{"rope_fraction": 0.75, "attn_scale": 0.125, "schedule": "wsd", "max_steps": 6100}
MLP neurons of a small language model. Each row is named by its layer, matrix (down: output weights) and neuron, and shows model dimensions 272-335. Each number is 50 + 15 x the weight over its row's rms, rounded and kept within 0 to 99.
After each neuron's rows, "fires before" lists the tokens most often just after its 100 highest values on Wikipedia text that the model never trained on. A number after a token or word is its count.

L6.down1587:50 36 37 35 56 43 58 19 31 61 57 56 88 40 35 53 49 64 30 48 41 47 45 29 51 68 42 36 70 38 65 32 58 69 46 49 61 55 39 45 39 51 51 57 58 40 46 33 39 70 59 09 40 35 48 52 89 42 63 58 69 55 50 59
fires before: "\n" 70, " |" 7, "ro" 6

L6.down992:40 58 48 68 64 46 47 51 46 65 30 57 42 62 43 44 53 59 34 51 60 46 68 53 39 40 51 48 50 37 45 44 57 63 32 56 58 52 35 54 54 64 42 50 48 51 39 32 48 36 43 46 51 53 43 54 55 48 62 49 57 35 53 66
fires before: "\n" 100

L3.down1749:48 43 23 65 58 40 37 23 27 67 64 18 30 80 48 45 30 45 68 19 70 60 42 60 72 24 40 73 50 73 58 46 46 71 49 65 61 43 23 33 47 42 59 18 40 42 67 41 47 45 42 33 54 64 57 60 51 89 20 54 53 24 60 70
fires before: "\n" 37, "-" 19, "," 14, "z" 8, " " 6

L6.down370:42 59 55 68 26 66 43 45 49 56 64 38 31 57 49 63 33 16 42 58 38 47 52 52 33 63 65 67 20 48 51 78 40 54 43 57 41 44 52 48 58 78 57 58 59 67 99 15 65 51 40 55 44 55 29 47 36 38 61 49 61 32 66 55
fires before: "\n" 33, "1" 12, "6" 5, "2" 5

L6.down1843:41 40 27 54 48 56 53 43 73 56 22 52 52 44 50 22 53 68 26 52 48 34 48 46 46 49 41 53 36 44 55 51 52 42 37 39 47 46 60 46 61 51 43 33 61 55 28 36 51 29 55 69 56 37 52 49 52 66 63 44 65 26 51 50
fires before: "\n" 100

L6.down1105:45 53 60 43 78 21 56 73 36 55 33 60 59 40 50 29 38 84 23 33 25 48 46 36 47 52 40 72 41 29 46 51 62 52 57 54 61 60 56 71 64 80 57 39 72 40 24 48 38 53 38 16 55 41 43 47 55 59 44 48 47 65 71 53
fires before: "\n" 37, "=" 8, "==" 5

L3.down8:51 66 30 21 51 38 64 40 56 24 72 21 29 43 73 50 46 73 41 45 61 24 36 49 57 78 55 53 39 81 27 45 59 42 41 41 32 60 49 44 63 56 24 75 47 39 49 59 82 52 55 39 31 72 68 72 63 36 64 62 48 63 45 50
fires before: "," 44, " |" 11, "a" 6, "on" 4

L6.down951:42 64 44 39 20 57 54 28 16 67 43 35 68 49 29 44 69 46 53 34 60 55 53 59 50 42 57 46 40 47 53 53 56 61 33 63 16 72 74 32 29 63 38 47 50 54 54 45 36 49 47 61 45 47 69 37 19 62 59 38 40 46 56 50
fires before: "\n" 59, "fer" 6, " the" 6, "," 4

L6.down347:53 43 56 41 50 51 53 53 55 64 32 48 45 46 62 36 57 48 51 56 61 47 35 46 40 54 47 65 36 46 44 50 44 54 47 39 42 42 61 36 57 54 48 37 41 49 28 48 45 33 37 58 60 59 66 44 57 58 63 51 53 33 49 50
fires before: "\n" 100

L6.down1936:36 77 58 54 58 45 52 35 46 65 47 43 38 49 37 80 41 50 52 45 52 48 53 51 41 53 33 22 42 63 39 51 58 65 57 42 38 56 24 33 41 62 55 58 68 51 57 76 52 69 36 57 60 66 48 36 50 54 59 61 73 43 65 41
fires before: "\n" 81, "3" 4, "4" 4, "2" 4

L6.down1362:34 71 23 49 58 52 50 51 49 53 39 32 24 67 55 62 38 45 47 56 49 37 53 54 57 46 39 78 47 58 42 29 54 45 55 49 24 57 55 41 23 42 52 34 63 74 46 57 55 45 18 50 34 47 70 63 67 87 52 53 70 41 50 30
fires before: "\n" 90

L6.down760:37 50 36 56 37 60 44 51 52 60 16 53 34 59 45 48 66 60 35 37 63 26 51 56 33 25 43 55 46 45 49 54 61 43 44 51 57 47 50 38 59 61 53 45 59 56 36 45 49 46 55 62 61 59 44 68 62 61 40 51 50 44 56 61
fires before: "\n" 100

L6.down1775:34 51 50 45 53 60 50 32 57 59 62 55 42 59 39 69 69 43 21 14 11 30 93 69 41 44 58 47 54 55 75 42 45 46 50 70 41 50 62 42 55 79 46 24 44 27 55 66 62 36 34 43 46 35 53 24 49 52 62 70 53 54 52 45
fires before: "\n" 78, "ry" 4

L6.down1141:29 49 36 50 49 58 67 45 62 75 47 64 61 47 69 71 54 73 34 51 40 51 52 58 58 59 71 65 50 34 56 28 45 48 66 62 53 80 48 56 51 75 32 31 65 49 75 58 63 42 46 59 62 65 49 40 62 84 40 51 66 18 27 46
fires before: "\n" 87, "9" 10

L6.down2:36 51 55 63 21 61 30 48 57 58 33 45 67 40 51 43 56 44 52 54 65 49 36 46 53 52 60 42 40 38 58 58 40 57 42 43 35 37 50 45 62 69 36 56 57 38 83 25 54 46 43 79 79 24 65 46 26 45 59 54 53 45 59 43
fires before: "\n" 100

L6.down975:43 63 49 71 50 53 68 38 51 59 58 58 41 57 46 51 37 40 53 53 61 54 65 44 37 43 51 64 28 34 59 22 45 64 50 38 42 71 53 52 57 40 73 37 43 45 53 37 71 36 64 42 46 38 70 49 41 15 63 61 59 61 55 43
fires before: "\n" 100

L3.down1695:52 23 52 54 60 80 59 33 36 67 76 43 56 35 33 60 53 67 53 38 63 79 56 51 48 80 42 59 31 54 36 67 35 48 44 60 52 48 58 46 42 73 31 74 31 22 36 57 43 48 49 46 58 40 48 73 27 12 59 38 57 47 55 47
fires before: "s" 22, "d" 12, "ed" 10, "ing" 7

L6.down1044:72 45 75 55 24 16 75 64 44 53 48 30 37 81 65 27 54 56 52 44 21 60 54 31 47 47 45 34 71 55 63 53 45 52 50 65 54 59 44 25 56 60 46 56 57 75 40 53 49 22 41 47 33 23 41 44 48 60 50 45 53 58 35 69
fires before: "\n" 57, "s" 9, " the" 4

L6.down419:35 40 64 41 63 57 47 43 48 52 43 44 59 40 46 54 76 73 43 45 75 52 64 52 54 29 30 70 69 50 72 33 48 36 34 40 70 63 73 46 63 60 28 36 45 42 17 69 71 51 66 46 34 76 55 43 51 42 44 58 22 49 50 56
fires before: "\n" 95

L6.down1440:57 43 56 54 48 51 40 42 67 68 29 61 28 67 63 64 54 75 22 54 70 56 79 50 67 48 46 36 55 38 45 46 66 60 47 63 67 36 77 38 36 66 52 54 62 49 53 54 44 71 54 53 24 53 38 44 47 55 46 20 40 59 36 78
fires before: "\n" 48, " as" 6, " " 4

L6.down657:49 56 63 39 58 49 64 42 57 66 20 30 51 44 25 16 64 77 22 28 63 34 61 34 50 54 74 45 46 43 45 45 46 49 34 24 40 36 47 38 43 55 42 48 59 66 36 75 63 28 50 78 65 50 56 58 40 60 57 47 67 24 59 43
fires before: "\n" 66, " " 14, " \"" 4

L6.down423:45 77 61 63 40 48 59 44 50 73 41 48 76 52 52 35 54 66 30 57 60 53 29 45 35 38 68 55 60 37 28 28 56 48 53 44 61 62 29 36 26 56 50 44 42 60 49 41 26 53 47 46 67 67 56 70 60 42 43 40 53 47 63 66
fires before: "\n" 100

L3.down1944:59 16 54 70 44 34 41 45 21 53 44 35 71 52 39 38 34 58 26 75 63 51 47 69 39 36 31 50 19 45 55 42 63 42 36 60 74 72 34 51 49 71 46 46 16 59 51 76 61 64 67 42 50 58 68 70 31 60 62 22 58 51 39 36
fires before: "\n" 54

L6.down1386:46 71 41 49 70 49 35 31 44 39 40 44 36 72 49 66 61 42 50 35 42 39 62 14 35 41 36 38 50 51 46 42 54 46 52 36 45 46 64 21 45 46 44 66 50 47 58 23 39 49 49 50 50 45 46 54 35 44 42 56 51 37 58 58
fires before: "\n" 84, " not" 4

L6.down942:40 42 28 17 75 28 66 52 52 33 57 49 33 49 52 39 42 66 37 42 49 49 49 43 20 29 33 69 48 36 41 40 24 57 31 31 71 56 61 57 56 68 48 26 30 44 50 84 25 63 41 62 60 81 40 62 49 45 52 36 64 59 62 81
fires before: "\n" 47, "-" 7, " " 5, "pos" 4

L6.down787:54 56 73 43 48 47 48 34 64 45 49 45 70 55 58 53 59 54 41 46 57 45 12 43 49 51 39 49 46 46 37 44 47 55 68 12 76 38 47 55 58 71 50 47 73 22 38 55 55 49 66 52 68 43 62 49 49 43 48 30 64 48 58 70
fires before: "\n" 100

L6.down136:44 47 81 42 36 45 30 22 47 50 44 58 67 45 38 46 41 47 52 34 48 81 68 56 33 73 49 69 70 57 61 43 57 33 70 46 60 57 39 28 48 17 57 50 66 36 73 42 52 71 57 89 62 34 53 62 47 27 42 76 53 37 70 58
fires before: "\n" 100

L6.down997:53 57 33 49 48 51 55 36 55 63 38 51 70 52 58 56 64 55 45 45 62 51 55 54 31 65 34 58 38 69 49 56 41 45 45 56 65 38 44 56 51 45 36 54 82 48 53 31 60 49 52 64 37 48 56 67 47 42 45 44 34 50 35 47
fires before: "\n" 97

L6.down1205:63 49 50 20 42 66 60 54 44 62 54 57 53 21 60 42 47 50 29 65 44 46 47 58 51 53 35 50 56 53 56 44 48 53 56 65 55 71 48 44 48 48 35 54 59 53 45 37 52 48 70 56 58 34 58 48 58 42 35 50 67 35 33 58
fires before: "\n" 100

L6.down624:44 31 73 44 53 61 44 30 58 46 51 44 63 70 43 52 62 59 64 52 26 45 60 46 60 67 46 36 68 49 55 34 64 72 41 57 51 62 24 68 48 68 62 46 38 65 47 61 37 72 53 36 50 48 50 45 50 49 75 44 32 61 51 46
fires before: "\n" 72, "|" 8, "y" 4

L6.down817:33 66 66 56 41 63 31 40 44 48 35 56 41 53 58 34 39 58 45 49 46 54 51 49 60 41 43 57 57 48 55 38 54 37 27 49 59 46 41 41 55 60 63 58 42 40 16 39 43 52 32 58 68 27 51 75 65 66 52 40 39 48 49 42
fires before: "\n" 100

L6.down950:57 39 43 54 49 55 52 50 47 54 33 62 43 39 47 37 46 52 32 48 58 49 50 41 42 55 46 48 51 43 37 45 64 49 50 51 47 48 47 44 56 45 41 43 56 54 30 31 48 43 51 57 51 50 58 43 43 57 66 45 50 30 49 46
fires before: "\n" 100

L6.down522:56 56 40 40 63 54 63 28 75 50 40 52 49 50 43 30 23 58 45 66 73 54 63 53 59 67 47 32 44 55 45 57 42 41 33 57 35 47 23 63 48 25 23 49 58 31 50 65 58 34 59 58 51 18 57 38 39 33 37 45 64 54 38 31
fires before: "\n" 46, "Career" 4

L6.down721:58 42 64 47 43 36 31 60 53 64 55 27 68 56 49 69 43 59 46 80 45 96 33 46 46 72 52 51 94 49 92 65 39 40 36 67 53 28 54 27 42 53 63 62 43 64 49 43 54 15 37 58 64 54 68 74 46 48 35 42 45 53 41 33
fires before: "s" 49, "t" 5, "or" 4

L6.down1972:65 49 42 53 52 34 69 42 50 39 51 53 33 62 15 58 69 58 46 31 67 59 69 44 46 58 37 61 51 51 55 48 38 45 45 45 32 16 56 59 34 33 66 58 46 36 58 47 59 49 56 32 61 50 40 64 56 57 28 45 34 44 38 38
fires before: "|" 39, " |" 18, "\n" 9, " " 8, ":" 6

L6.down1020:51 47 35 36 44 58 50 60 66 58 34 56 69 34 74 37 51 61 49 31 61 36 41 53 46 67 38 65 51 46 47 50 44 43 44 58 64 40 72 57 48 63 43 40 53 46 43 42 37 37 53 49 56 54 63 61 62 51 58 49 56 53 46 62
fires before: "\n" 100

L6.down527:64 11 46 59 50 58 37 35 60 45 21 58 50 44 17 22 75 68 31 61 70 60 39 51 61 52 75 40 38 58 31 65 38 60 42 69 60 54 42 49 64 41 28 51 36 65 33 51 56 60 46 42 86 33 73 56 34 64 59 15 69 32 37 43
fires before: "\n" 100

L6.down1419:13 52 57 64 33 51 79 64 55 70 71 31 51 49 78 58 41 25 38 41 48 25 56 41 67 15 63 60 50 44 34 60 43 52 75 55 53 43 28 46 79 40 60 54 36 66 65 39 55 52 76 40 35 54 49 40 43 60 49 24 49 63 41 30
fires before: "1" 16, "0" 11, "2" 10, "6" 8, "4" 7, "9" 6

L6.down1077:18 37 58 41 45 68 58 32 56 39 64 48 61 54 56 47 59 47 47 56 45 39 54 52 32 32 25 54 40 33 74 34 72 47 49 32 60 57 55 47 59 38 71 41 34 62 45 28 33 49 43 23 65 73 51 68 19 27 47 46 42 69 35 46
fires before: "9" 61, "K" 6, "7" 6, "3" 5, "8" 5, "4" 4

L6.down1472:35 55 40 70 58 45 47 29 50 56 37 41 45 36 48 46 31 60 30 39 69 31 33 51 49 48 54 50 39 61 64 50 34 62 52 53 82 47 57 63 34 54 53 52 67 25 23 45 41 39 47 42 65 47 57 55 50 52 48 45 57 45 50 61
fires before: "\n" 100

L6.down340:31 47 68 70 35 61 55 53 56 53 46 33 49 78 39 48 63 51 18 75 67 28 56 60 49 52 59 50 44 44 42 21 30 63 53 59 55 53 36 56 51 42 46 67 33 41 34 57 50 09 46 64 33 40 49 56 35 39 37 47 67 14 64 78
fires before: "\n" 50, "9" 11, " is" 8, "1" 5

L6.down718:63 29 45 38 38 57 67 53 42 57 32 71 60 30 68 56 57 51 47 54 50 40 62 44 29 42 44 43 58 50 49 34 44 53 37 50 61 44 48 43 70 80 48 43 36 20 39 50 46 44 83 45 30 46 31 60 49 39 70 63 77 51 50 54
fires before: "\n" 98

L6.down175:51 38 46 43 54 74 75 45 61 62 45 59 46 57 71 42 67 54 55 57 65 51 45 11 35 44 57 60 37 30 35 64 43 60 65 38 48 33 66 36 54 30 74 53 42 38 63 71 20 33 58 36 28 61 31 44 59 45 79 61 57 54 52 43
fires before: "\n" 99

L6.down329:41 59 58 44 64 37 71 54 55 54 47 44 67 61 23 52 46 52 55 69 63 47 35 54 60 32 32 60 49 44 38 30 63 61 50 72 68 60 48 59 64 53 65 54 33 64 35 44 32 24 41 63 32 38 31 52 76 53 55 50 55 43 63 69
fires before: "\n" 52, " the" 16

L3.down1420:53 44 46 29 45 24 58 32 51 42 55 42 47 77 64 27 43 40 53 43 70 39 47 34 37 85 51 51 57 64 85 49 51 44 22 66 40 24 66 45 32 74 60 38 40 12 62 53 56 79 60 71 38 57 68 67 44 68 22 29 66 46 46 29
fires before: "s" 29, " |" 21, "t" 5, "\"" 4, "ba" 4

L6.down560:60 40 68 51 57 53 54 29 47 60 68 54 73 40 46 22 37 60 50 58 71 83 49 36 34 69 51 44 54 48 33 39 40 44 70 41 31 49 46 42 53 50 14 47 71 42 26 47 47 62 67 67 39 42 59 50 43 43 51 32 47 28 56 45
fires before: "\n" 100

L6.down945:34 51 70 49 30 42 76 54 62 59 56 47 45 62 48 73 64 52 57 46 50 47 40 51 51 65 63 53 44 40 50 40 47 50 65 71 38 48 52 51 80 34 53 59 36 46 59 42 73 38 63 69 55 44 55 59 40 38 62 43 52 51 56 49
fires before: "\n" 96

L6.down452:63 58 47 17 32 59 35 61 37 53 30 58 59 47 57 59 52 85 48 41 63 32 55 47 49 48 57 52 69 47 54 56 42 61 41 61 51 56 35 26 87 49 46 46 72 71 62 58 41 17 76 54 50 48 63 47 29 57 55 43 68 43 31 61
fires before: "\n" 70, "4" 8

L6.down521:41 51 53 42 45 49 47 28 44 41 47 42 53 54 67 41 54 50 46 49 46 32 41 63 63 45 46 44 72 51 30 35 45 32 52 51 47 65 74 55 44 58 43 50 54 33 43 56 77 28 56 31 37 59 43 44 37 47 76 53 46 54 61 65
fires before: "\n" 100

L6.down1390:49 44 37 51 38 61 56 44 56 64 28 50 40 37 40 31 58 65 22 49 59 47 39 44 43 55 40 48 45 36 45 45 67 50 47 40 49 57 43 53 65 45 41 42 64 56 29 32 50 37 57 60 42 37 62 49 46 55 68 49 51 25 51 46
fires before: "\n" 100

L6.down392:51 87 56 48 47 59 51 54 42 37 53 71 43 49 54 50 39 89 69 46 40 41 60 27 74 47 54 40 50 63 37 50 48 45 54 38 30 53 59 61 36 54 40 37 77 80 34 77 59 58 21 47 69 39 70 33 50 19 32 43 60 79 69 31
fires before: "\n" 78, "d" 4

L6.down1306:76 35 55 61 48 56 40 70 54 57 52 62 52 48 40 37 33 60 41 86 70 56 66 64 63 64 73 46 40 40 48 60 60 55 40 56 56 21 36 43 43 49 58 55 52 38 50 87 53 45 42 42 34 58 73 48 59 43 67 21 44 38 68 37
fires before: "\n" 56, ":" 10, " |" 8, ";" 5, " at" 4

L6.down564:39 49 68 59 51 40 40 52 70 59 28 48 43 49 58 50 48 44 37 42 56 33 50 48 55 49 42 55 54 54 53 50 36 55 53 40 59 43 46 52 48 44 56 39 46 40 56 44 35 48 64 53 52 44 41 60 77 52 51 36 45 52 48 69
fires before: "\n" 100

L6.down633:57 55 33 60 62 38 51 39 36 51 38 28 51 56 54 49 56 39 54 47 52 40 59 28 49 40 33 57 31 42 59 43 65 57 31 39 55 39 68 51 31 60 44 62 44 36 43 66 56 32 49 36 54 67 58 63 38 47 38 10 61 51 56 57
fires before: "\n" 100

L6.down40:43 54 51 50 54 49 44 57 61 54 27 59 43 45 72 35 50 55 47 40 56 40 60 36 37 51 52 58 45 52 41 60 50 57 33 54 59 53 62 45 47 52 43 39 47 51 50 43 39 46 63 56 54 50 42 41 55 61 52 38 59 45 59 65
fires before: "\n" 100

L6.down3:58 51 35 66 43 57 47 56 60 62 26 41 46 55 45 40 46 64 26 49 59 41 53 46 51 44 58 55 49 41 40 65 56 55 50 50 51 52 53 42 44 65 49 26 57 62 47 48 54 40 55 57 55 41 52 46 47 52 49 42 66 38 55 51
fires before: "\n" 100

L6.down1695:44 45 50 41 69 50 43 69 45 57 42 59 68 42 60 61 46 57 60 43 66 42 36 46 43 47 45 56 61 49 55 45 50 53 62 60 54 35 58 57 63 63 50 36 52 47 55 42 34 40 44 45 48 71 42 44 45 43 31 49 50 55 53 53
fires before: "\n" 100

L6.down1411:41 47 43 67 45 54 60 50 65 60 20 60 36 53 55 35 56 59 31 52 49 36 40 54 42 43 46 65 42 39 51 49 63 51 46 39 41 48 61 54 45 52 46 40 54 57 28 35 52 33 43 61 60 52 51 47 48 55 48 50 59 35 49 49
fires before: "\n" 99

L6.down1338:49 40 43 56 40 53 41 52 61 85 29 39 43 39 47 43 69 67 37 42 62 36 51 38 42 51 53 61 35 51 42 46 41 52 44 50 46 65 64 67 45 34 26 36 50 79 16 26 48 36 31 55 50 65 60 40 45 57 67 44 69 25 55 36
fires before: "\n" 100

L6.down1875:48 62 58 46 47 44 56 27 52 67 72 54 18 49 52 46 55 54 48 43 46 42 59 19 45 35 27 56 39 60 39 52 35 53 44 36 55 42 53 16 57 61 52 53 42 71 62 72 67 63 49 54 42 42 38 72 65 32 41 67 63 48 56 56
fires before: "\n" 97

L3.down1515:66 71 24 43 51 55 49 22 39 69 54 31 30 44 42 65 57 30 41 25 81 49 45 76 57 61 51 35 53 82 60 59 48 48 46 72 53 58 34 24 28 25 61 28 59 41 58 48 62 37 44 57 32 47 33 71 59 45 54 69 53 45 30 64
fires before: "-" 52, "\n" 18

L6.down1926:50 44 67 69 56 39 50 17 81 59 39 34 21 42 58 15 30 62 48 39 42 53 52 27 37 59 75 59 50 40 47 41 49 38 40 52 44 57 54 24 67 42 60 60 59 36 60 16 38 54 59 55 60 53 58 58 45 46 62 52 36 42 43 49
fires before: "\n" 91

L6.down1072:40 51 52 52 58 49 46 41 51 60 50 53 50 52 60 55 32 54 42 43 41 41 50 49 60 49 45 55 55 58 49 57 42 61 50 52 68 51 48 46 49 54 56 45 50 42 44 56 54 43 39 41 53 48 48 59 55 49 43 46 55 50 57 48
fires before: "\n" 100

L6.down1302:49 46 38 52 51 67 69 24 45 47 59 45 50 52 43 21 69 75 57 48 46 56 31 61 46 46 46 26 63 39 35 69 72 53 45 58 34 54 61 38 34 69 47 38 35 69 42 21 54 41 49 31 50 37 50 51 14 34 69 66 40 55 57 61
fires before: "\n" 84, "," 4

L6.down1749:35 43 32 65 45 73 66 65 57 60 30 34 36 67 53 33 46 45 57 70 72 55 53 37 41 27 85 72 47 23 27 49 45 59 64 32 54 62 48 34 60 41 82 35 45 55 47 48 41 61 27 63 75 50 33 48 40 32 61 47 85 59 47 76
fires before: "\n" 100

L6.down1347:41 44 49 48 53 45 60 56 45 33 70 45 51 56 31 60 57 54 64 61 83 50 70 60 43 45 38 29 56 36 68 55 27 37 58 48 51 32 86 73 25 45 74 43 57 54 37 38 58 39 69 76 79 48 72 45 38 35 40 58 53 70 58 60
fires before: "2" 14, "1" 13, "9" 10, "0" 10, "8" 8, "4" 7

L6.down386:34 45 67 43 30 52 52 33 50 51 52 58 53 51 42 48 59 68 55 35 82 39 50 41 22 57 42 43 55 65 48 64 38 72 45 30 64 46 69 37 62 31 48 45 64 51 42 88 33 51 46 72 62 34 44 66 60 26 44 58 72 30 75 57
fires before: "2" 14, "1" 12, "4" 12, "0" 11, "3" 9

L6.down772:68 42 45 34 52 31 67 63 67 44 68 68 33 62 31 57 64 45 68 71 47 37 56 52 65 20 76 31 47 70 42 39 53 23 57 50 43 49 03 56 50 52 54 45 42 44 50 48 21 51 52 38 56 52 78 50 22 44 44 86 72 48 38 72
fires before: " the" 38, " which" 8, " " 6, " them" 4, " his" 4, "fer" 4

L6.down865:19 35 45 61 49 57 82 42 40 36 46 55 53 61 59 52 61 55 45 40 35 38 44 53 44 51 20 55 73 53 25 49 43 24 68 49 59 19 45 42 70 77 50 55 67 39 60 47 68 32 57 32 36 49 67 64 63 37 59 64 64 53 52 43
fires before: "\n" 51, " |" 7, "g" 5, "ing" 4

L6.down1833:44 45 53 70 53 53 63 28 77 70 43 61 35 46 16 64 50 60 34 31 65 64 43 68 27 49 63 43 60 15 55 54 57 33 33 59 72 38 89 27 27 78 31 38 64 60 72 71 75 65 50 41 25 62 42 76 43 54 36 45 64 61 54 59
fires before: "\n" 82

L6.down1114:55 54 46 59 54 42 40 38 55 68 26 47 28 44 57 45 51 78 41 50 52 46 48 51 53 34 59 51 56 42 41 59 60 62 48 48 55 55 59 50 69 52 44 43 54 68 26 39 48 44 49 54 57 51 57 44 73 61 45 42 49 45 51 45
fires before: "\n" 100

L6.down271:42 58 28 41 65 62 42 53 20 27 32 50 32 37 50 28 53 53 38 37 69 80 58 56 29 45 56 73 54 40 54 51 26 65 43 60 43 39 63 68 41 62 73 56 47 43 61 52 46 50 70 29 62 42 57 71 42 39 27 59 53 42 51 97
fires before: "s" 31, "\n" 19, " a" 5

L6.down90:45 54 41 51 55 43 41 64 46 66 33 35 49 73 42 49 49 77 27 53 54 41 51 55 50 35 43 53 53 51 58 52 45 46 45 49 47 53 42 46 49 61 57 36 48 61 39 52 59 37 39 71 64 42 55 55 50 51 53 42 55 50 38 59
fires before: "\n" 100

L6.down110:62 40 68 53 65 43 53 54 70 71 44 49 57 50 59 50 59 67 54 53 29 42 59 62 35 55 73 34 53 38 53 44 56 73 53 44 58 48 54 67 36 73 59 43 63 30 48 56 61 48 51 59 25 58 57 51 39 36 57 44 48 65 28 32
fires before: "\n" 99

L3.down1953:70 56 62 35 65 65 75 29 63 35 31 19 45 33 48 36 41 38 21 54 27 71 50 52 75 43 38 56 63 73 69 39 44 50 65 57 68 36 34 40 62 76 35 64 41 45 20 41 42 21 57 48 55 63 45 51 39 55 57 67 61 49 33 57
fires before: "\n" 34, " by" 17, " in" 8

L6.down541:31 65 69 47 50 51 64 35 72 37 41 57 22 20 38 52 58 44 44 38 32 61 37 72 45 58 41 71 45 39 29 48 74 46 42 76 59 48 58 69 62 70 70 61 50 59 38 59 43 34 55 49 44 82 48 64 59 49 43 31 54 39 37 46
fires before: "\n" 84

L6.down1962:25 53 49 26 51 66 40 46 45 43 57 44 33 37 34 38 49 46 80 43 49 65 43 29 41 64 39 47 47 50 53 64 53 29 60 75 54 51 38 27 36 59 56 71 23 45 74 46 46 49 31 20 61 70 51 71 51 57 45 58 68 53 44 23
fires before: "s" 42, "on" 4, "ing" 4

L6.down1692:38 31 55 76 56 66 32 39 39 40 77 29 38 54 53 57 48 46 41 48 40 44 31 30 43 69 35 39 32 61 69 24 34 46 57 61 47 74 64 46 33 53 52 52 45 83 19 25 29 30 17 44 43 29 45 44 65 60 71 64 58 28 50 48
fires before: "\n" 65, " |" 4, "s" 4

L6.down587:62 62 58 47 43 62 62 62 43 31 41 47 29 58 51 28 70 63 60 31 42 54 82 51 57 62 44 58 41 62 38 72 10 44 54 54 26 57 69 53 50 62 62 39 44 55 44 54 49 28 57 53 69 38 36 55 49 44 51 39 52 76 57 59
fires before: "–" 27, " |" 24, "|" 7, "1" 7, "\n" 6, "---|---|---|---|" 5

L6.down659:70 41 34 55 41 37 48 43 54 57 30 56 55 49 47 36 49 74 41 53 60 60 41 50 46 18 33 41 64 41 32 49 59 46 32 33 65 46 44 09 55 36 34 53 47 67 55 63 37 41 47 55 47 61 56 55 56 32 62 31 74 45 48 18
fires before: "\n" 71, " " 7